Part of a small language model's weights.
Training: a variant of Muon for these matrices, 251M tokens, 3832 steps.
MLP neurons of a small language model. Each row is named by its layer, matrix (gate and up: input weights) and neuron, and shows model dimensions 128-255. Each number is 500 + 25 x the weight over its row's rms, rounded and kept within 0 to 999. Numbers have three digits each. A neuron's up and down rows have the sign that makes its largest values positive.
Before each neuron's rows, "fires on" lists the tokens most often at its 100 highest values on Wikipedia text that the model never trained on.

fires on: "end", " And", "iet", "oid", "cept", "ent"
L3.gate192:517549514497517479507499523498512507479480464518516442522508487511538487494490479501459489557537478478523496543470497463524495459473489536541502494507531535492532470498510551530469512465476504501464507512508512489515516503516507483517500533504556465514488488492505511521534468499478492488475472475512504507466517555489509491484477537489498465512510451490499523524508523462487495487513
L3.up192:488537500516561488551484529519507511528508503503527466509490500496515468483527492501508477554539509530487469538506482515521507495505499526478501532527476528471470525496458551562520537498486527442477506518528520502496484497472519508537516514479478501498535510469503490480527461502503479526476479498495494531471512537527519487507530497473470494495486493446476527499475548489496509508494

fires on: " A", " P", " T", " K", " S"
L10.gate247:497530501510476536493467524485521551516528490489509507512515467481486480500523479475524507507469458491498477524520480504521494492498521516502469520549536475512508477514485526518502505536524492453483515515499505487561483509555520515510497569518515477522511494480483473499525488508517500488488494536537489534470488533538478524540462504550499535495521519496504504469450500466502489509470
L10.up247:484501500508523515544500499483518513457530473487492480503488495493492496505511500545500525498502517554548509521471511475506511457547527498482451493490492525482539559469497527470539532464492521457497485535497482530509504481461512505483519496496480544493477516511473546513482494487499560490519517522495503466539493497495509505482515470526479477482514535481503538508472469444463495523523

fires on: " P", " p"
L13.gate23:482514496470449503508479487467529524514524474495522492511490471501514530491535506484467488507510497538525494485506542508501494486464517508485496474533474475495471481472474503515504494464501547466528518533507505475534517499522486481488516561554500516487500476528481475541506490565473499501503453492501458531512516527520492496470526519534462470481554485491476505459490516501521532546525
L13.up23:509553503471451527492515534450493511502507456481503472457462505446507513514504521504481480505520543497549498494507517474457500463519519485532498513489519519506512487465535526512546491491504451490486489530518507526514496521501498483486480502499509503524492502487441478546453478477522522517503513478485518495521483470501543514458538504488517490491510554513488481489548477501499486556478

fires on: "1", " ab", " form"
L2.gate13:462522491485517514501528405466523486506509467530533484505541482513479492522538491527463515511493506498493479494489496526458480496478518523468546468496502526554477490499459508493474474499476491499504528504482519433494483509515517451502518529538488513514461498501505523518497546528462473554496502519516502451511532542485463474499476499531500500507485471479491536507500529503494440521470
L2.up13:503526522475443502506511498484455488474518469477476462515484496556483519496521498511548506500492517486472460517479431493525517500496482534544469524478474510508490479531546505524497498500496497506493483444511517484523511563525473460496425479495479535474502481503495526488480525481523512529525482524503513503536531519487528506538509472481459482534553536474531502531489509525482525488524

fires on: "1", "2"
L4.gate78:543528481453518546498480448494537500493473520505497540500517479481437517483497529498520487522522514522472519560478477501502461461507505471550461455486550526507539491475504457533504527490504483511511513502475472492495477508515510481533543486534478493445495523513469491513533487512491508527513525486487493479464507520498511472505503453523457500458491544509486507472496508494519527498499
L4.up78:529523505491514501536505523535521519531506527480521520469477460506491495478454534482522510526535461460502512501544523485528452498527497484517544489487464531498519454539539522489459514490490485466515498505518514470465467485471509476477498480482484500472511517458487486515519497541486484506503519474483528463495499473467485484544531484494509506516513456491554471490512517535546494560512

fires on: "8", "3", "2", "6", "0"
L4.gate303:507474484475502499468453524499492447478490526473504513459496526464519510516519513510527535506498510491503520521498512514476473502452499514491482469493507508461509459530480461499496496480485462560484473496506495523506487485499536515511480526514529479506467530501485484493532528485513495497515492464459505548490477464478482534495458491503463504444525482539470466506491509527543472507528
L4.up303:496479498487466518507493472495516506507431544474492521511492517440514500501485515524525487502510470502503536512513505517526489460517530505554495505462501495518516475504484463503471464494506464475533487485518550469477464488496519492495517543477480485501504500477522496500503498529486487522517541502448495491491521513519506502499517505497469502495502449461488541505499493566499462496504

fires on: " that", " who", "ur", " which", "iv"
L7.gate90:513520499499529507504516490483520518471497494477505477555497520486491487537480474506485511492479560531538519491473482445540476478482498486473524509491543542541467488486499495524536514512494486512541494493498512480515469494440460501511530476492500509547540489465482542530474514490544488503513518460516516514505497474494506501511519478498517507513488502511479507546545522500505488509522
L7.up90:529500513511493524484531485568532434495514462485493510506484501462473546543526539477494482480470507481479462498481507553496468519515529467480516483433485490498476498490463520490509465479473461541508461480492526559500468512475507500485557488519473486494515510505512528521508545501484447512553509469476511516543521496525518486510499498519486511508498503500526437485525503477538515442522

fires on: "0", "1"
L4.gate276:518506530456512534492499562531516519515478526473476477497503543494528518467538486483490542478533475503476509547509500531484498522540514462534510516493536531487589519515542479488495502472493499485521500500461470519467509478486473465471526504519498468502474482516483546498489508467481468461482572471490513479511489455502527506496520514484517471500473495511489455514480522464455541498447
L4.up276:511490544522508524504484531537511508501502530433522505514505504529523507514473479490544534512481484493492495506525524498487517514444525523499535493533473533483568462562519508443537466504548500510458532497486504456486536501499484495484478499462520517488522515477520508462485478491520514459515470444482543491483515467502427497476515450454515487488520494534477456504511462524527489527496

fires on: "1", "2", "0"
L2.gate40:532542544511530542481506499541561497508488500476465532482521492517492488525484496498517492507503486504493475515474462466537466494510530504490493473494498499501526485529480458438512453476488474532522519494492510485507511521489486474469531516498467516496525506461519489532502504493470497449501482493487530491492505454456508497509515456503511444455536525500521470538492517489528526511514
L2.up40:506508512460540472499497505543527554502467537458468526444511500495513468488504489485482489513476482500493539513497485490515489479518519509485533476466487532493544492529490533456479510473478462467466506515515538485500485507501520448524552512571482475444526526499534492528528467495507496499475552457476513462458511490482469502489582509486504478486496499473530490549557479528510546520505

fires on: "up", "2", " Some", "1", "oss", ":"
L4.gate240:481487461503492527540501513419494519501511462500515477459494475506460532467519526539512544514511493466534492514519507476498483511477464489492550498451480499504540509484456480509472492510469478509481494486486549497452501489489494521511544523534464539504521480487539515494510495476508510555495505550461535500469497487522507469520455460502460502521486510505504490502462497501523505526477
L4.up240:508520530507484514483502475505540490497437524530496538473517531522513500477458509490516519507483492494492464512489531485510518467491480453530509489445541461486487466505492502534492461534498478514515487484505477486486507494475467518521474536522458519461513492510502500449512560464511541492538485526514504439506510501508499525529495452514517533520537526492486485534529549491496483514498